Weights of a small GPT-style language model, trained from scratch on English Wikipedia: tied embeddings, 11725 steps.
MLP neurons of a small language model. Each row is named by its layer, matrix (up: input weights; down: output weights) and neuron, and shows model dimensions 48-175. Each number is 128 + 24 x the weight over its row's rms, rounded and kept within 0 to 255. Numbers have three digits each.
After each neuron's rows, "fires after" lists the tokens most often just before its 100 highest values on Wikipedia text that the model never trained on.

L5.up146:140124140111121117117152181081164103146125184151149151067137105110148120145083122117149139146097102105125088176150128122137133135140118157104133088101114136153081115137129114092108120160118113149123097134112122131117138128124166142167130119123127128095147168151111102144094146147104119157166136135104126124138153052104136135124132166142102127146115092124136140085118146164120123117137
L5.down146:080121133096087101130140141079116099095086130128117125079161159108133174155090072145120125106125131126123123123128136106114115122113156152135103121115118171143096121169137157084165110116127177129126169148125102161146164123136117117110140157139147151132072089091109086141127159171143128147120150132134102125108159113140101149134138115154133119134128104112113138153137157099116101137120
fires after: " |", "===", " ===", " L", " Pts"

L6.up19:093171105082124166123119143125141114078115116116139111165158154109125138112137119108162108101116136103164127136158118144171098140152138139110104116147112124147158131127140105133147121136128136090158103124116140117072137136116122170155127125122196119093157113183133137130134130085133176133148129157122108123135125142109147146078096157175075114126169114107100122122096103164106121131125
L6.down19:141098113120072106140134098156099153151139109120154132149138134106095175109103130112086139149134164127090110119126071138138146162134118141169129124116092154113132137112147161141038150120136108150150142106145157067124175155149122129150142117149119133112137139110110124125159151116148123119109145094137117133115099105157121132160153162135169124089100112116105103110116141108135125131148
fires after: " his", " the", "'s", " her", " their", " its"

L10.up298:124084121137126118140140117112116079153071109117137152118140135098127098117101137177118134092101090127161084125128176134089117162164154131101121117142081109120127155141145119135100160140132109109138137093130169083131134106141149139128117132117103117122117121124123163110156133135133092138116090152162114130127113099159115151137147154133126127134112168105086200151092145149106110170141
L10.down298:126098161142102118147120133157138099127184129136125104126129146149104166147187125093147144102096127099130138146192152122113138089146104140120089155087164151106169116124103146098112116139119141121118137100167126139124137132088136173101140138138137145170091137087137118138174112094157143155160123087160144126155129132108144114101125077155137096128166118139127114107123125101116151158118
fires after: " |", " −", " +"

L6.up596:117131178178111078127150118087126114135149152131129124100110113114094116102133181164130144130144106170102167137146108090103098113138115071172109173141155121131166151109141113135088136153113123137134111139133140127156173089115081119145129122082135117113098116116138143125155151115118155117094151084124137152134118135157179126101144108094166140138122134139143138108181115107107118127094
L6.down596:120143090134087156058139138107144128119074116116097149163108128151157118136115127107127159126138118106157112127121124103151117134147151098129114169116167117102092135133104149149101140184180156150169070130130154108133083158124152123126147139147101124133118140148104107137133162122116113099115090091116074141124118109121178143092148136128192124160133124145171138119145132158100108129149
fires after: "S", "|", "M", "===S", " ("

L3.up362:134113141116116120129120140176108112139088162147113128108131167147128152123133118148143158119144122117125140076098145154180136155106157116116133148103122141094164168138140138101095169105165124125104127111139109163113094123152133161086120136126110171120149170102136137161148154064132153111170087116118129107108110134152149110146078152103094130145131124179139108099171117123134131124103
L3.down362:124113114128114142132083129145107116131108150152131139097125116118121119143125119175134168150143107152126119122095182127157121181069158160107137121063107109125080143159133125107097117107129138121114142131099110144122128106117131130100112129133127168107111142121135088105119151103132106114181143123135110143141106162140127124170145131157146122134151111194168182130155107104144107087110
fires after: "\n", "-"

L5.up227:109116143147109120146185124086126136175162144125153123115155127170084126118080137163165099113141091132148121128119164120145123106072104159112126115156132126116176118084134172127146126134118102138102138123138130153136130178121123136125122117143120116163129127104112147133141187104150134117134125137140122124064127099143108107118099102138139129146153143131106128101145127105150091167114
L5.down227:103138138099107128113146102112147142154104069123132166183116120145111144141106100152127157122106120121179100097159184132096141101183161071133130125115127173136125148113113127118118149199125153092151134137148136072164137105153130148142150136124135142161128139140119087143132142105132108139147137110100153087094116118122169146100118130132111130104152143126116163154104168155112141147175
fires after: "\n", "-", "==M"

L9.up609:130120139080128125133145115137119132133146160167127153077132106139113086142108134087127100118124157166122077082101186121145136130155118129134102134144157155124099092160114128114131123132162168184137132126126127116109129108116140110134148123147111141142162138120126146102102173115095134084144110132128111141161147128107118132089132145155131138118109157122109112114157139114108081164091
L9.down609:087069130176154104127129118102145129104140176143179128100116128139162173145110166092084148112134097111156154135120145137145135120095148095127088144135142124149180160131127093124117137133116131102112147123087162088133148093099144133146129092113117111138137133092139161132138150106138082144136131142131153131099131156108158129095114127100092093144141114153103141116137111151180116103106
fires after: " |"

L5.up129:127121143131093102134120142113142102112115129158148118089132126132129162137093137117166154116141156151165097108145133124105133135137158140099100144111129068116152140105154124118127132107072112135130138073142128183154167168105126138133151079134146139157123078144077145153146173109118148150136103143143136129147109120159085132116136129124130153159103180149094109123092160093126120122098
L5.down129:148140093104123127141159112136174134176141124121165153101118160092107120115154148127143152157140123120111094134141129149150089137130157209154146120114153095124096140107133087092128118102153127111125086139134116122145116132145141106108138127118121117143090111195108127092140124110139170124096168101104162150153136131073106146156109139136105157138130134117044166133101107127140150156160
fires after: "On", "In", " in", " April", " In"

L3.up205:119120121145121131077144132105120131094095141153157084119121112164113110147079132139149147079139136087116102123147114111136117155136183061098151171169152131164168130128124143148130164103148118159155174106156162154140114121153124134108115148094102141119150088111111142119126154102153132141142099096068130090155132124143129128109111124123147068154139169119121128148147108135156135102158
L3.down205:130121117096147129093085094098163142144085120124138173123157138144097118117134102140116142117113151080134128146149160126117125144157198128090152100142102121117089146108160130099149116128083114121136097106099118134123138133107121124108092128171111108132109140111139171109130126145154137144139159128140132143116109140140131134150076121108127089140103152164173138111097110134121134125124
fires after: "\n"

L4.up516:140141128159151144115112126154131107143087141129130123123155143120131147095103123160105149089130129084124170143105137104107141109117138117127143116136160134122125083152126153076159129137100099164109107103129165133132134127150148171101131082123090132119196130121111151066155147121164139146175086138125179155133108159136112143115128161109132110095158126089111104093190045130154134134114
L4.down516:128137157142110129100083106125137155163120125137140143133123166121120104154112095143096103142156129118067124123153131124136139082125144129139089119094114134141110124095118154099151095113132120095166133142133135149138160135150116182101151132199131085096072121106114133091091099137116133156110162141118139136110139140149144162081156142105102134150122135094140169145076103136128077150124
fires after: "|", "\n", "-"

L5.up260:119120127128165117165122100109136121117149113133097074129108147128144107125120097149118111113138117127100146156153095134089137134131071150116101155109123119080170138129163164082155142095109132170147125134125134126124118123158113154108088109132123145128113124116121107135154134094117136140112138133121107153140131154130164088143128147165186145075170127108134113097125137134105124134142
L5.down260:083076127102161131119128104099125136113176091146102116140091122154120118136148111125128155108154148142118167119137138118152143131141084123096086138067104100126158109139156105081154150085120153117153158140098182122140162136137119172106125149159138186126123127135114118127103138118117101141093090096117132112147126113142141177169197113126132183112166120134153127113138143151114122118164
fires after: "\n", "|", "==Bi", " Democratic"

L4.up148:122093125149124160132109117093159107124125156105151130145144111116102109129113116120134131101138147120110128135127111149097158152093117119142130140132132123076178111163169125074121162141118097166147096111123124130138151110132142157159120085112085150121156096136093085152131169110129136123145094127097197141136147147142135093147107172123127119117151120116108123118176093123146109115120
L4.down148:151159115064134093078103077129191131132127098131126140141147151144140109136102103162095158136130142139118153138212120114127112119153154128126137130099143148128123134133140159126129083095134109079170147121147159127121095114117164166125133158162110123153137100108116140111147120143134142106100086123121086128127126136138156133125084139099105107118176161134112105091137113143117145086139
fires after: "\n", "-"

L9.up143:140100108106127112109079072164144136094142152115156117109125143151145181137158120054079165088124121123129126166159134067154115108152169153179097125169148127111121136143114118131108078133121148121121130145127117124113138133150108144148124117125150135107116122180090149160154145106138151144102135142157115116176109107165144151111105159143124145150139140094080106097106118137152115112123
L9.down143:117125145157156125157172106127099080171097165108114146125160139098087127115104154148122138133112124156123115140136129095081115142123137121125128104122100112122132123149142155134100131086147096113173134114131126100134108115096122107127123144160106146196177135136152128142141135151168106096112124111106160158105145115111144134112120091103133126114105147139121131181106096133092117153130
fires after: " to", " and", " his", " would", " who", " her"

L6.up358:089169100129118109121132126101121094144141146164116163117145122115158111126168067109152128143123101067117111166162141151123135129104115173094118134122133113097155133117118180133123122122133171070103121141176115128078111087107108134173128161123158131154108134134114113141137137102146123161120123172152101145108164112129099155145088149103112142104067114138081123118152104150142116133086
L6.down358:177079149091134148111098080149125147110091120126147133143145128158158121166099132125086134146124150136082109139140157164128162134117124084167122148106132100110102113121165171084080138126127118099117103127125146133121097096160149120093106132110141120114124134101127123117161116136157128171103110104118113114168151096167092122152148110154129128124155161127127129156141134137105174083119
fires after: " is", " was", " a"

L3.up438:119139153088125115181098137139153148076132113143103121219118104134133144181153150134126147144135147098110114155159102143131141102132155136158113127158126121114180091129174122137093143133128142114127121146166156164098155149167136049111099136135137115157137131136112107100147081143112121092126143098133125151157106174139107150147130134159103146090156151103159088138133122136085168104128
L3.down438:157141124118154143106108139105104171101146132131124136157135140148108086155151151135117119110154132098110135163129088118124145144144142153134096144112116147143100088157153123152123141132142133086161173145128145138128111123066140126141101123101159123118151139136112091130131113125089139169143144106140125096173121104112150104081118196158141151099137153108127107141094137125107155136140
fires after: "\n"

L4.up580:133137150101140068129179080110145131134120147121139142106158130139177069157126120103130136100138140122112159108131151117130157131104137122136103110124109150130099088115120138138117136091163134126160122156157114123143125125119081170153123121077115088158134151132104163142107113164138156112133092114173172115117117122165174182129128142112114095167109111126091140101145180147139092139117
L4.down580:117123086129146088137117100116107126131150165106145148081141096118106118159130144153112118164123156134121096152109129107134118140110150143157096147186088104106104137139128129109160118092118143121128117164130103109137093067090124138139125178118113107080131120114116125112145162172123112116129119136125128156099157130111095115118149136126102134091081126129061156168138103114123112111105
fires after: " |", "-", "|"

L5.up426:089155129128124163122143146150105094113096179078129121099173105154174105092163136164132111127152138107116141145141179140136128122197139136078119120089138147129129086116095148134133125126162110109143094108129151098106139114155121145174135104111143105113148097135082133110117111107108131125115166142111088117096144139093117146083143129123148161120150118157110116164132142125145081126098
L5.down426:164150082172124127157129132094152103114144113116094140140137134124118117132126156154122117144145166134095105115157134139129112168126123111156076119167125094121113087106140125127117116156180100099164131153129129104130112096175118097152115173131130108136127079140122087142135126134077130099137149123137090093173095163178148105141161161142106100120106127172103140156121117120115125143146
fires after: " the", " a", " was", " The"

L6.up385:141170119152144081105094089139162139100083114153146108119099133130114119107120105154161161131163127146103138147114128134091096140087099148134113127168169117143148162123171144166150110087142140103143149154152124115113131096143133171159141165134123135118152060118125125140148146117139108118097153147120155120073107108099105127167117129145159126149155112159156166151145151118118108140137
L6.down385:182110113138121100122115100119139166114117096094124099113148109104102151117125118173152116138130115125121133098136120137151167126120164142168112158163168107104168110117183138131114106116097180086198129131173152156144163144161151125124107119164137151087140122118120113117122134131142083082136135140132153122135130157138106125135169089139135113153142168122111109103113139114081151132099
fires after: " the", " a", "\n", " was"

L10.up529:115146135132142145114164146099097103145146139150145120119111186137104104153124111132134120126145113143116145147140162129101112118130158163099145141123109117154128118111130078182151142129080105184158157125142137106153116147126143117163150132133141106172176122117113125117126135134160132127124156120117124146135110136109116142117152120091109117070141140162121128067100181112127096143130
L10.down529:114148142133115134141118141101113157126105076131134129108179117140141134144148154115123127159112125165108037147144092125131112121108120088105092230138151164143147122092113108129154130102111101127160135153146129119166131116131125156135107132135140113130157110140123150146090182147116161132136194141124121142123124146135140143095167111136107096107093117155149170141096121173129145106146
fires after: " was", " is", " un", " as", " became"

L12.up670:134108146123124119089056147155127117135085121124105171137129101108176087126114145077142143140136121099129124128136166145140105127160135114154130109144112125150154149104106093077100120123176126121151143137122121151173104096137066125147159098126113113157077073116122115157103129151101134160158146136131120114114105149165138106114146134107131152134097102152125119102140159141065138108133
L12.down670:141119116126087122115148103116163170171144091141197083151146129152133131140159101130139133109140140089130102103085174120147107145104102120148147098152160112147090140128157111123122142155126068130107116116173145142140155169105138179142173120112131109131110101145133141151109109100104150130119104110099149140120175126160151110122106167121112104133127127136120152119103101133155117129143
fires after: " the", " in", " In", "In"

L10.up79:127088138127120104135140168119111126150146103106095123114110098118126111107119137144104136089126096165115127165120154064113158148154122115120126165129109118115128146146188137128134134120133125077131122166115144096109162142168129135135138119108168084129114152119123133126182139167146118144109164075152151142126113091144131132125138125152147165135135155147110116121101181136138130194160
L10.down79:130140145168152127121163104121090117173114100142095184105109108088086152130101148189177107154150101133111119112114116146123124128156125160076100122131091122153131116107123097121078133114153139105122135157101154131103060102104124186146144189122117093174116143129117132139125145110130110178112136122136155137161141117136125086110094140092133124113116088141146131150120109125130113121170
fires after: " |", "|"

L12.up208:112130117090141109109117125130141139118149149121129130144123097164123101177130112141095106143128162092149111150194116138121146092113128115105118100142135103141176096117159131098132161120099093172101135183119163130076126168086131114104130160124105130132118154116119134097139119107118124128110137179169128114146166145121124173114127113093149127105119148117120148090140072073100093163118
L12.down208:146128124097140129123102171121102082131106141098111122153157128112140130088111129084136136171132064168130114139130099150087106117115113132113133117126104064124137096095132117177096126139116163127128121144120165115089154105149109160100118136155143144155120139131097152107141055108149100153142110110141147141144154110122128156116171129150131156149143111157165118170142138168107147091081
fires after: "\n", "=="

L6.up143:110167088110127085143137152087161124099110118136131140190131108074144133152139107116115148129116137117138106129143143109141097129118120139092132138127169137148127147107162132144141098071109141122130166169147134147144097118111110126142154136133139114119062121129070098141116134131093142119148122140122094112143097126077114134131145168165106138173126199136135178129112106116113128152106
L6.down143:142085152163115125148119125152092141123115114108112075101125188156098125132106152167137119163149134127151101132127074154138181131122115097186166144121134135101160145129111084148116126153139110142134104118093175090121167148151160124102086138103127127118150158147151155110139113120159099115103153146125105148138119097198125093125120105090137129110156111118148101104139110134153101131159
fires after: " =", " the", " a", "The"

L4.up732:109101099088145133170111151142158102139130119130124116165104164146144128191136138128166129137144126105103159109138107131102182126097096106118103124119089151124186095134139127122087134089102136114128126111133130145151130100170113118118098141155120165092083124131134092130118139136125173143104127103150100203163155125179152107167127124139114157105129102132142088096141107146092164150096
L4.down732:087134124130124141133050126119149131127110150121144103109148122150142119126131146151130118109123111118102140179123149124130126152115172136109157170117107098139107131171139086124160155137117104077141191116087105140117144117141143122124081123135101162121095160156144066117103183144093131150132083139170145137135108104117163141120114163123144160118176106148131131082120127095103121157124
fires after: "\n", " is", ")"

L6.up2:130085086133075126140151127099122137157149156143118138121128141119130127117111098139127176151134113099136156138131126100141153202079162133105141112095164142147146108164146116082119132097107146130089131119157119123148166133093099149177090170130133140145187155148154115094168131108119139120117142141111127114146156144119171119159152123091100125127110134130109127098172152149087127146114
L6.down2:150102117108078100119110115135125119135139094186110132145120134144069126104105142132135175148100134140126105129154077096171130182108168105149150136142158132152124134164147112127100125132109157151146114111142102108120122149121117110117096123182114171095114116096120117111081136136091148112129130163124132137165124139129149149173138108126132116129073094137155104117145162170178146130119
fires after: "\n", "-", "=="

L9.up452:110172131108158116124137119096117130137185131169142105123149163166104118141163184134108133124084091176161095155152079119127115098128109159092093132096064118129138110139134117103096155101128130147126128146157132121108121115121166146126120133091129074156141117151104132133142123114127161128161147109121100159138118087127143112141151138115158100131118132126131113136108117143117116129130
L9.down452:081141149140127145104114099138106180099127184143155128138126141167117113126139136123136147122134105142136127122090126139137147144106134089108105139179163147127105095116163113140127128139132061136129161134093096133136165150096124140161127104159164161109131128097087129139149132119109142151123164088132125143133164117139130123128094147111095128153139124100087152106088155135155138095115
fires after: " |", " is", " was", " 1", " "

L5.up344:149146144099103113126143130129159090149101117092126104134098149136146120119139152175163113146142083100111139116167126132148113132119148110095132130109162127124148129097124136127155119148125106138127133169158114100168119100124102162149142108133136086103143074153147139167078142128107122130197173148149088161137098141119110178119127145108149119103098170126139131164117118131098131128101
L5.down344:141101128142087121132110119132180132121164106120159145117139116113138099157127146111084158099147129139168097145122167113112120157150162115152139122134082107108098123171126124135100124168178131132127124156109066134117135104136103140099111116115124082137150081158142175084105138144134130111165083162131146135136111124159109135156135122086133133110152147146123129159155093085098128084161
fires after: " ", " —", " the", " was", " a"

L4.up529:117134120110109118152142139133117162125104119097118119158154087177149158165115115130123112162111142113111169147162131164122102116138134131154126155116124172122136129110175126130094088116112114104129095134145197167154168157151127151109134123113118147136195133112103086151120087106123128137125112131116131142129109102153156098123134060130155128170123171105120163134094081129133107119156
L4.down529:067097117115106156129092137160115121131127108114129124135120082171147159113117102116143148104077138146143153126151142151125094101128187140110123094133122103149126073124144106105102101110152149117111122136124144140133137141171155147097096126107113167151139112104170110138125138127149141141128103121156118125186098090103129149115170120137127151077113161136101114096143121123193172127080
fires after: "\n", "|", " |"

L2.up516:145098111096112100105135120164114113165115129091109173086117120139114114147128180136127120146109092113092144124111140113118141139130108139148093126144161118116144102138114146082154165131153131116142060116118133123133108105099099141173103133103087111149163152129125150192154112160130122158104135140152155193142126131150090090149120174153169112105113141184101161142157060177154089140105
L2.down516:098181111127080123156108134118109150137131129167113152130079125134098140143105127095126115137133118129140101145103157190175125126114153153104113136086121140147117135102117144147146163169155137140097099136110145156150113131132135145138131106105103125127108129099116124093129185093102122123133114095125115114117131164069186199100156140150172104163148116095109102075155096128123109100140
fires after: " |", "|"

L5.up595:133112156142117105120141123129159127110137117124115181122099137102164043133134152123152176119140168108151072136105102094147113138116128132133094117098136141088134117147143095145135100097136152119115102124130178125127125132124138122136123132146126096111092128159153114125088088120109145168117094137115121145162156113118140100158120164130154151175085164178113163124152124157136098139122
L5.down595:103125096162136122103100139104112146124143126164130170122143133159129080133167116109134125127131094107130142126158150125112171145141103158144107144132132112097108150134144122155184119143125104164151112116131203158160142145139120173149113143093160149124132148101123090110092130068124123079131068137134108131164137117106111176113099137128131099136122106133124124109102143096148132094129
fires after: " |", ":"

L5.up565:153132144136144194095104144130114114143176201097118126100131096123085141095153109116157122111117122133106098112176144146141139158100128142129129113150153135073185093171147140110143128099134102129138144128140144159093155089122101123146145164122113128120134128141106143139150167130151131104119114124153133149140174103122135115150084138075146125131186106091086110116151143114115092153116
L5.down565:159160141156131141119154108131111092189117125140082121143125142114112104113164171135127130142139126112136079114138160097126148153175148129138138170141121109135155119155113128149153139174120148113125109110136112120108145130139141144107098107134139151089135110119118145173135085110134104167126138141130137161145146099133135157131140181117125125133084092130127102177144152121087128112160
fires after: "\n", "===", " dr", "==", "==M"

L3.up672:123120103117101135150116123088117117142158158125126155071081154152126150133138135167140125105146156137116171127113141132133162115137104100160100163075127183116161089100151107081180123114136115154125106107110169089134110124128144177123119119138102125126130111095146141145140067132131140177141069112136164153138119115110133129101140143141177158100147130104146153110093089117153109131111
L3.down672:112126119139120096123139133136148161106156111150070132138126126147088155110136135117083130162138159086105125137121120140082116120144111139114122159072112114153166111131136103123135096118135106147110084142106111097099083132144163147145125154119101139169184132134095117147157156107140116100128127152174073136150147142144161101134165128078173108095139075080120154129100147168126141132118
fires after: " |", "|"

L3.up457:135116139171122177086133175138152126145123147131116126097092122134079121132121146171108112140139092066113123108147119126139123143155169140117155152152156143104117150139125095105152146147138158150116123116148151161178139098090151107135137118114141198131137111107108086115133093103134094122129118131122124136143134135168127091095140090132087134132097170149091122175124070126118128101114
L3.down457:157104107107106125108088089150152152128081108129156177148134113129128150149090122161144153078110134157143137114123128087135079137172174132135150126196132137165116114107124139124142112127139096121147134124122126118158143106124129156131131087135077106104129113090141119096103129082114086172126107117125101123150136150144138125161117070119114159093132126125119152145113109140137122098108
fires after: "\n"

L3.up464:122113124113151101162172113132085108104102137168122131106126153138084113099160124138113106117137155096144117116114124109116160113109137143095199126110130160120103119125145133103149097148162116138132095096110142106143134188135141162203112129150090122127154112124123128122137115096120107141115061141121115140106153115087141123144110146154128119127108109164096164138137080148149114183087
L3.down464:108080145129144164123122140125127102110112160116163149104107145146126123115132145139097124128099089144098116170112161167165173087103108158140149154124139119110153121075147110101158128176128133125149140107086163123114148131085133144162131137128126065095125108130140089110140127128134144119150071136090111158141148112144124120091140131136143142126162164112111142124168106139147114120115
fires after: " |", "|"

L4.up579:147138115121142093099132143121134201098131146135153148114137165079097108099167095120139142123103110123153115113127096125099130110108162091159151137142099166091119108125110108104185140121138112162136113155179146107112126119155105142156092145128148088122118155177079108128126134128139110124122134123134111088115140140149180154124147145144110134173096138109110139101142150159115079152133
L4.down579:155148143096096151127153134164102098110093114110174161106155144147127134076111138113104141127142105144162154109117131122092102144082124149106122136150117162140112100072170094153152124127106145117122108135174151069134100087106125133106108096136155112082117158113148121148140171115140109139118104151125111140132090094097109160085143118123174129141108123124150106136134110175154160122151
fires after: " |"

L5.up395:140135112112114135121127108098172113155189120112102122147130153160116167129132127130118151101098144121146148172128149117142177164078090118122142144107139136110171128153116112138107120142135134132109113125157083145128139137133128205160112094163134172123169159140105103132131144132116103138123121142096125140128147152156130119141119148106111091141176126146118094131147171134092146133129
L5.down395:128139111145083144103123091142151105138127131134131083128132122139120114109147107132093163161150127092091120114125186098116189175127095129165152109130157097125159116126116156160121124106158133163101177106145149132113150117120113148119096147133125136129125119139132102141179105095083114143107127181123129085131161120170121103104090132105115103165091140157130119141156140151098113120131
fires after: "-", "=="

L5.up177:116129114128122131097096098109104115132153124140155144104100106149104111123107127139139104152170150164144154158111174126125150139130074136120141127106098182122148139114144102132116101140115094179185139120157082118112104142103145089175131133116166114141119144095127145151106159068092145152127126118134175116162074145155128102115136163098131153157128129125131131070145135131089099119130
L5.down177:153109151114096153104161173101141102151186122152169148106121110128110148124126179101121137132121140111114134136111125149129085135115132135128130129126152124127122098090094123110101153104154141127139091124124113099147135137127120137159158066161150094084157144162185139103123096143157151077161129164131113101138172146159162111142137126136140111112123104148102161150143109113124163117147
fires after: " has", " was", " been", " had"

L9.up477:158157109120115094152121169104125175125121156071099143152129114144153079125143115137105141112137115132113161116162082147090134088137171089149099110108132182109122112095182121105133161114151130119152108121136142116090080158099079155126112115123114135104144107089128118151114125173094133134124095090136127135110124142137161139142133085111133089149119129110158121110083073141174112153128
L9.down477:112127147113163115151131160110120121171108150156119159141126086106126133188129096139146133155124094082136151164143111130148119156160156110081159154109159112119129054129118091092138095143152152109107144108156087139164128128103119132128102157146159110150112125133130084099124148107164170104116161091135127093116118148124119142111133158121086123166088165128122146123131121128135117147102
fires after: " |", " Best", " Votes", "|"

L5.up545:137118123127131121141100091165120096098121118150146207120173130096121123139135141148159107141140126112108127153131146156117142089114145111136184141145135125084146100110159121086167110083149117111103124103123165115120143122108148108147129109089135117163133134133101116137076139107129111175111080110153133156103110115103128123125151144138152124156122169138106128095100094120136115151141
L5.down545:114118111144095162182119141124151087125115104154150102118090117183146126140128112150140100104101132156085161130127110107132125111109155166137120124096121133139115150127154143142141123081127163091141126145121146110162135104117154151086096106116117130111122122148132118143137145156110113100164129105103107124189080137130159107150125130098148118174155159115132125127140152167118096121138
fires after: "|", " |", " the", " and", " In", "-"

L4.up194:122145145103150129145124167144139088147134160092149088142163122154104169092080133123174140136117132105103163103114089127105142171107197129105112139125107124134197122135135140127093138133091115149129111168164122162119146105165099138122091127099151116099145143103140129153158113120167161156145147095122180132139122144129110142142120132146134174111166095116111100108094104134104157088130
L4.down194:088139122137127124138072139145098118113111147116134100135085092170138117133111086155145178117161154120081182142127171125120119140111130152119155087104125156125117116137132120143101129177088151098142119115082123142140108126116116163105113146113141137124142139165181075130146178087147132125123172100112091129125147143119110144120138165152174130151179101138130136120115150115182105084116
fires after: "\n", "-"

L13.up605:139147157129123100123118076097146125108119144178147133131108173167151137133121130115146141159140131122131153112163200133112156160132111120118105139115127122135117090117072128129071095113123117146152107168163081141117141148173140137165091128133100116129175107094122112140106140132103131166152109125124144117138125115128148152146124172071096105076084111155111137110120130151150123108119
L13.down605:158092116112107186110076118078140143142117089120111100133140084125095145135131130119148127126108166125077112121128109143159115169115113108068123135135136103151142161140112119087126135147117154124090129112119150152132104153134131186113124170128127104128127086117114115084146162101172104132101127098168131124138138095135138083150141140160149155123151154103133137139097117103126121142151
fires after: " is", " are", " was", " a", " also", " were"

L3.up192:106112140084142128141160149165113116122103190184121120111124092127104130118143101139115111105101144089145150098094165120112097094170124129124153141108148123117084118110152153123127143178129144140112116159107178096169120142148116113157111115149140121139108113124096137084161103094142136143114092134120108120147154120084124138157108135159078118125088130148115158145125127150166104120112
L3.down192:141101160114097149106137124114120124121102139089114091141115164117106149156077110116118109129102138150154177137116114145107132166172115113162135122116147179123106095154089134142150134115125107143123130109150146092175145153064115149140131092142123160102112145081091129163157100111137108149140098127175148147113134131142116154096126153148154134127131150100164081128115113173150134105125
fires after: "\n", " |"

L5.up672:107140128135114110157098116162108107142136120087117165124121101139149118097118147139177177123132098118148102129121155140090159144152153092109146092107134118125150115103050127131131136101103131126091134130168146126123086109103125123123115127177162106174103095208129149094118118142089115160118143115167129184126130148137103135128163081150092137110165139183124109146100097140122129144118
L5.down672:121138159130082131132134137147129148152125137096129122141126135148155104120134110142090162124131107153109123183122154140128132110166165122140170140165122147084120143161082101142145136121135124089064085130122118152104157117103145167161157117140111119130161145155086108122106132104118110124078147125124130148139160093161125126135166101151098096114141138127141149154104119120109147126134
fires after: " in", "-", " on", " of", " In", "ux"

L5.up574:116164114156117153115127100109160133170146097138112095131105120151130116149119124136142138133152103112095173116161152157094127132162116127105115131117099120116116109102097178136131130094168128110141145125117110108133117103160107098188103099100180125120161100129109125154115127088132092105112149121140109161088116146154116111127094138123111136161117158117109127088106201101141104098106
L5.down574:083156127112166167132099155082159123115127118119124141165171101113100098100114137084134128135148130127129122060101107141147125161156154111137136144125140143124149127175133127093109124122079113150151090085077122142130161151121139130125162094119144098169122122131107114108111178104126137092095158155166172117138096138157122099154133120117125136158123184123127161093115087127148140112138
fires after: " a", " is", " was", " as", " became"

L6.up188:109148125111157182107078112155124136092140120136152125124096107168126124098130145129101096153130151147131114150162128140140185086089178106142158128156143116105096101118125132133148108125134089105139145127143126100101114099143125105196088167099127146131099139112083102137141161125137090170110127109129120106111110156152163144169156129131121139121151127103174111119118166157093170102132
L6.down188:160149125172122129122133118138177122145154115154115101129116138072139112129141126131131126164113155135127134121113141133067116133158142164124106141093113123123133111142124147145114095175158186111120122148134130144139110183098164164130149109140127133148141107119141139120087142129114138124134116147112123124145146124139105107134103135121094101136105122085128113149087126101107127191112
fires after: " is", " was", " has", " to"